config = dict(
    norm_place='pre',
    optimizer='ademamix',
    seq_len=2048,
)
MLP neurons of a small language model. Each row is named by its layer, matrix (gate and up: input weights) and neuron, and shows model dimensions 96-191. Each number is 128 + 24 x the weight over its row's rms, rounded and kept within 0 to 255. Numbers have three digits each. A neuron's up and down rows have the sign that makes its largest values positive.
Before each neuron's rows, "fires after" lists the tokens most often just before its 100 highest values on Wikipedia text that the model never trained on.

fires after: " |", ";", ",", " and", ":"
L6.gate848:114099122107214125175106142136155093138147108150142154140110159136128129107116119101137138162132113133122130130124132153123134138136102136123127092122142126139179197174118078118149105124168132179118111141119113134118062168116106149149133142107110157116091135140103143078118110079071116142
L6.up848:115135105134101129084144100115197160142129177119176121102116111138164066147166115166106108173110106133127099143114141129166128149123109117116092161132180092127140128089108164139154125125161176137153096104156165132133138170125194100120086116131148147111121121091113115131114128176132120113

fires after: " C", " c", " P", "p", "P"
L9.gate210:104133151117145130105110096151099158120120118165093144143142135158121101135173156151094162147130163193109099121091106158126118136144111168147143066105161144099138121131140134123121151116119132119141146118175096102089123112132107135134146115145085139168108095120125148131112128119100142146
L9.up210:091107128084133164160150074102113118103167108135129093113110116127060186132128155094124156151087110113127065121106129149158149117188132133101126116096142110086121093186114143146128123150152103136101115150128192131104123142171113127117112138121122154151143137099115124085094140138130167176

fires after: " the", " The", "The", " m"
L7.gate879:099098110120109132139101115120183116118127141103112115137129113167136117140101164150119111136099100123134115119123101172085134129120138103118078073108187160144148126135096113111139105178141138103135140119130067159113150087122112089175176127101122150118136106120128145139100160114141131129
L7.up879:146125106139124116140137145157114114116149149168149115124099155147118113146133154150146101100117117151132139176150096163096149104135145121086118106111144147136138086096071128149122140136109100130129105133137146146137099146123088179142114077160123112117157177088112118123092175167104125131

fires after: "B", " b", " B", " K", "K", "l"
L7.gate968:125115129114134120119132161117117103083123129128155124140131164170175174148106176109111079143097085147134142140127089155109141087076078177144126080129110171117110137084108147120171132142095112110135092108140146119104164139126118142128137122127111148145130077102128123113115124176159123163
L7.up968:147122128123118083169147131154097086097134137074121109109114119154130112181126077089155136134122119117125183147142131109108134102075128091170125140146099155152107129097081125122086151113145131112115091150100162145094122100100172112136115153145116090118085141085118092155139138126140166095

fires after: " in", " 18", " In", " 19", " Ar", " 17"
L8.gate143:141087124104145123157094151116102138148126176144188160122131121118108136097158095150111117180105122143125178125147142076140127140147144148156111089177180150138107162145135149151112156129136139132125137136143119127124130138137138093146126111096134129148108144086103162141158118112151134146
L8.up143:142100119126126096127143128182133136158151120139128180119131157099148140093107139136086140159147118151134117107122108184043127094078121159098137107110142126115108099122137161093134085098109129139119115098112134107149135142144133145120106142120108156163107105110126139115104154098133178156

fires after: "\n", "|", " ("
L7.gate324:139118125107159151127150122107099131106097106108144093120139115115125098158158161139107127096109130131113134140169104137099152121121157213101110169143114120140100131130141162109095128159078121135133077185129118116138136132120129113137121140120144093099132108111151119159086161173105160113
L7.up324:118136121140152097153150158121148147112137155158072119146163161120147132178165197152128100167122134108148098175164111183127133119140136144122135105150111117140134094109087145101130158172120140126122090110096132140104131152125141165130105132104125144145143129103110105099095159158111183156

fires after: "==", " L", " W", " ("
L8.gate951:139104116113174110131129148104113071097092129129128106134126097140138060121110129137105085150110121114104181111116139125087123130129146167123113145148156145099143175082086141112143121154121144150102143145160124110143157084163160083144152164110106121123156073095111118090149122086098136121
L8.up951:120104126140152139148162109162126118123150153144116070158107150149117123136109175131142105125133144086091115144121114162158127119127120084126144152144121147110134112113141116113154118132127144150133107124103121149094107155145143134154140175137090148151132111152135121131085133145095165113

fires after: " N", " n", "N", " T"
L8.gate966:120149143091127132190123076089099117134122139113151140106158070146125109123130162139112107157150135140127125133162122136122164142083155136132101096165087146126174170100130137106130124147125141166071117128146113137157131142112118095106122156107159139129147158127184111099120134141133150106
L8.up966:134159142102104098137113071085113127103101162162123139121172121141088131123105094118131126096136116106126102105161108139158119109122176170111128119140106109122113120129067089136131163146143157149068155112145118099146095110131153138105134126144160121136145096130147108123111155152152145137

fires after: " in", " the", " In", "In", " from", " At"
L7.gate926:110131157149128149100132102133127142170124139128170110102146135143144144161149128198118117156148138137131140145096078172117144115148122149112122149129177166128091119143113164130116154153111156159136114121150125074130137158138130100135131123084147182139112106108105140166129133168119144115
L7.up926:126146121123163128100106127159153149150146109156132161092137135101162180179120167131134147173163120138154135122135141159126109151145165090116127119123077102159129158113141150149132136124156140172080150120136113084158113155095108166164135154109065146158151170086096098142113152119117155159

fires after: " (", " \"", "-", "==", "The"
L6.gate624:143137119090127132118114136118133091112092140121085096099110094135104078163129106161145167159090092116141125111123133164121133107142142138168111150138153145104091163131112110105143118173102146137113109130157150120120119144142146150132133091107113164136145113087110148127138109157093198168
L6.up624:134130131143117150141116129116160145087136136165097116121059127178129073170120111131109143107094100102155123112145119115117083094125167120110118150152127138138119143109147094131122166108088113169086087125136111161107101129137127133139114102134135115101132119153106100147101113129123097119

fires after: "\n", "-", " ", "|", " Genus", "=="
L6.gate219:152120111135115120104131191109121133072070134135129114142120087101095122125169169156147116118110085158069149164149124145115108089143176174146096129134094107157117118124122117095173131172059161164136118173121131127130111155154104160152198098115121155121170144125090071146083111152139192150
L6.up219:124128120132145093100142131180144150155103129101114144100164117130125078134124145132122166115090106148138126115136126167098096134125177141118121146170121085146120112160127101130171122165136145130173122157119149154121079124127108090120162102145129148105167135153117071146123104145105131144

fires after: " M", " J", " C", " T", " R", " F"
L6.gate703:134115148116150098147160124124119152120138147146120109128155101187152103127115180144131135143123099187134147112159125118173134125128153124101100105158130158101145153123175114123127134208175126099141165132138172124138104105121125151117079139111140142125147132105108133139149164187139122139
L6.up703:149090131127123147125147124138159161103094103146092120128206113162157115087145138119134115157130127158139127144131156090120127115103149134098119134142124116120155131117149051139092156138144141094142100162131093135121141089117087166130120088116077156154131116099105152100117127167137160122

fires after: " |", ";"
L6.gate400:082134112115122123135123132091171131107130094105142064154164135161178119148126127104121149097136145117101104135137107093135133114110152166141163105132075113121166105113125099101152103106151136178148156114137125146168099133126076162131137164147158158122138117145125136135127114103113122129
L6.up400:138107160177081104134185110164163158135113114117163110148134149153084146153128084131117144153151172118126151163097128143106110146133088095118074133122115100130166131109130099134165178136115137124147115119109146150077123130160144145076143111182130128137126104132115132116106087134149127108

fires after: " |", " ", " 2", " 3", " 1", " 5"
L6.gate989:106080133115143133169108105138119132085138143136093140120128088117128078147135180126169126092163114119080092162136095130118121119117129120099111131166100101148114120140103111122146130172126145150096116124129133138102125125132109130134121162154116175150144122133081142112119168150132162113
L6.up989:113179104103118142119132071159115155124121079149103128126176069148143150150149133127114132108135158142099113148107104139095128139112140140119118127119118159109063129108162129125135141191111102149103166100108143126108097159133140166108124163186170210127160091122119134132094113115117142185

fires after: " |", "ensity", "q"
L8.gate689:125075119141109110136123097141133094151077154132128132156122154136107123150130115126119119096117136108132084140119100087119099101111105080113097144112101148145133124137114143132135121157125144115096120112110060097149159139170178080143176161124109135160118137115136123082150108132135135108
L8.up689:141133118119096098142150173103119127116140115140143106108114124075121133119147114118173166130150119182138147103103107092127148135127094096119131074094106127139118123171134126105112083110131088132115077115148120164168161162086097138160111120170141108113139124131163112147109112138125080131

fires after: "|", " ", " 3", " 1", " MF"
L7.gate635:131148122149151120144106114099139086113155080139113110099170094118153109084094143159164123178147106115127103135165112115128100108120114177111131127129096124137156167135115115103159117175136131103093147139147131166124103089129130107131112119102138133138159095104126115096131155150077159146
L7.up635:153136134108155127116105120159121126118094112137161162128093156104162123138117107195093100084124128123114075121101145153129145127125099108120176165140113109166109136146119115120110147109113156151155162113130108092084056142135126139132118120155177152130148124098102109125142125093124137129

fires after: " the", "B", "l", " H", " Sh"
L8.gate664:113088096136152144148092140098079089155125144135118090081147114157149114141133156106160111128140115096150119146174097160113123145136148127148092133156074157174107083080141156116143121147087116164155120112114105125124144100128113097154108156132110127126128100140150137122153147149145140119
L8.up664:128132106143158116104142126146131130136162150132090102142162090110095132132096152157174153146114120164161146137118132121076155139092111115163138113103124145107129098128121117146094128119107114140087121171181132124121125118119155102129117141187096124130127126086129150151138145143130083154

fires after: ":", " |", " because", " P", "\n", " G"
L7.gate640:116170143118101116121146167130097107157135106147148157098080120130139081152142147124143093154123122117101132165136133161132144137142150183110145161111129126157128124106131126087128113128102190139144147129144084132193122147142159104093127146160102095153110099123102102126130123131150140173
L7.up640:157155113149146118128141141113098130149146101117096144113118114165140090138163135147153104147161101157115102111135141179132118120130163116145133152099152104152109121126141150137138134192124150142094071120129096122108105197146102138161124141071112121166119141106133142166093131144088152140

fires after: " 19", " 18", " 17", " 190"
L7.gate21:171140123173134149086141127139123106106150110138190134152098126145128150121151092121122126150125131141138107145118124145128130149123125113123124116119168097121088130162097122106104141142164111098091137144195099126133115141128124085142152096148163120185108141147137126117170110090161140115
L7.up21:140127122121117096126134122142088156135160087131134121126091119136139138120130099133144142104122123091133157120123120120113113112087128128094106143116102154109130160116123114109130114095167125108121161106132135135163078091140137146139106097134115165146111120132085121133126146132174120128

fires after: " The", "The", " the", "al", " an", "the"
L6.gate954:130053104155129138116132145177109149116142126131067094130165147148122074157121186142158147122120059107135114119098118203147131109124136126161158096114141140144104078121132124093130114148110121112106098126108098123079166137138155134142147086057170135095108155112139103118129097119096138163
L6.up954:142107111132165096140117133159199139086115159133148153144149129128099060152110149126103109149119117158137140143109141118124154140121154113125138103120144151146130121128120116096112135171103113099142142104116086141113134162128121131116128119098144133159068138165125112096090142134091128110

fires after: " D", " R", " G", " T", " C"
L7.gate669:141113121120129129136135095139098122146179119167111134104131080152115116141122151119153140145120150144146109165145111148151166153107148131128119121119146113086107138122123111140163145119130115117179148133126142109081166147127115131102127126099162134124177144110125140116155145169134159132
L7.up669:137144117163139128114123134139122111123140083168139153164150140150116118153139135115127142107127154140170117157154117096151144124141159109110107086142178145122133109148126089121149118137146094189131124125116163087153139119116107188122118101071108104129069130117119126086104173098142169141

fires after: " |", ":", "′", "aged", "ed", " a"
L8.gate879:104113181095115136171138092101164117137129142157107128142097132130100133155159174134117091096126131118105136150147093184126117125142174119101111142143140115109129140151160073166147136145132154113158155148141149092104139092175154109143116124084112119131083122125122101073144129121107146098
L8.up879:159126139119117113121131158138106119107151099074136137118120104113089125100130128114151102125129129109166143115129113118109122105193106145110124104101116137154152113171113108119127128138116112156149123112132140169115127159101107134120113140145103101092136156168121115159098135127171106163

fires after: "O", " G", "E", "P", "G"
L7.gate1004:125111116135174167122144084138097117137143143150136133152132146167111125161137172153080129100095103171152103138143146147125108131113138131126116101164160128127153093144128120109101168158138151102136133123184107109134113129145105158141096137113137132148091105094105140123128131136110145131
L7.up1004:127175136120132103137149121184088154116175135125164127145116100156144143152148144170089124104125117160114103174121096156104151134121153102096133137145118088130164103161118087109135147111114110131176108106135140144136118168142121181143108113126122061135115126120081154140114136163109125159

fires after: ".", "-", "==", "\n", " \""
L6.gate929:156158151113144115165143072155119131069089114121100119131121124108115072151146131149107140084140093118110109130150138145099123107169154146119090093118140116140120148162142105144136118168078120153102126195143122160158134147130150103134124170106154097162129124124120048106126077148119182097
L6.up929:141119108096144128132141121091113091101109106129124142110158097151055140131137097085143084116135102126111133097159124142130139150105136150126133094098146100149121112103101097136103102151091105179144097154164118134126131125138126067103167157104126148146118157171124101115119073086141137125

fires after: " T", " N", " G", " P", "P", "T"
L9.gate698:145123114132138128124108078142101124139187144154151132108154170133110142139188174126139132139090163164146130178141115106114131096105108151139090097133120102124154154098087091132161161137116119129161133112142109131153115098118061165122129148128123117135145127114136107128088085134155099138
L9.up698:152168119100122127148128114096133175109125094169138079122095078128089124163118161144139164072112129084158136095114107123143121116124167117114132167168135127079127127125127117136133106174125136154127144174161128136129109105118155182133151146125134121131125133145155110143106166133130124125

fires after: " M", " m", "m", " T", "M"
L8.gate927:126102131134097147126147098107117156122140141069141154129130166161147144127122143088116154123127113142116099163117076124146116154120139086127107134154147156125151090120137116141143139173165142108161118110159149113151119125147178139073112099147108130060164103147146110133158121165133163151
L8.up927:138118141072122118152138113107114162113072098122138118103134131137157162126158108143083155137136127142125124156155138128081098115169116101167143125103183144091113121131138152122126137153088169114153125138173100141103158108110104122100161153170146177111152126147122088118125116152140094131

fires after: " |", " the", " in"
L4.gate975:099094114117144103144114195119127177102169104153132127129123130128091115128150141123114124148134138139170090121139138150125121186167126096145125095106067144132125098138129112123111114102156158158128119075108117125189104125134134122136145162154091174107147137131113094115156105134094108152
L4.up975:149089121070100110089150169122127101132078121138119120111125163137111122115155131102143133124108088167161130143122105152122159171128138119152126113148132140176113099110173179114075092092135110095123125094126108159108199155154154104172154189128094155135139154144114141129105117134134096191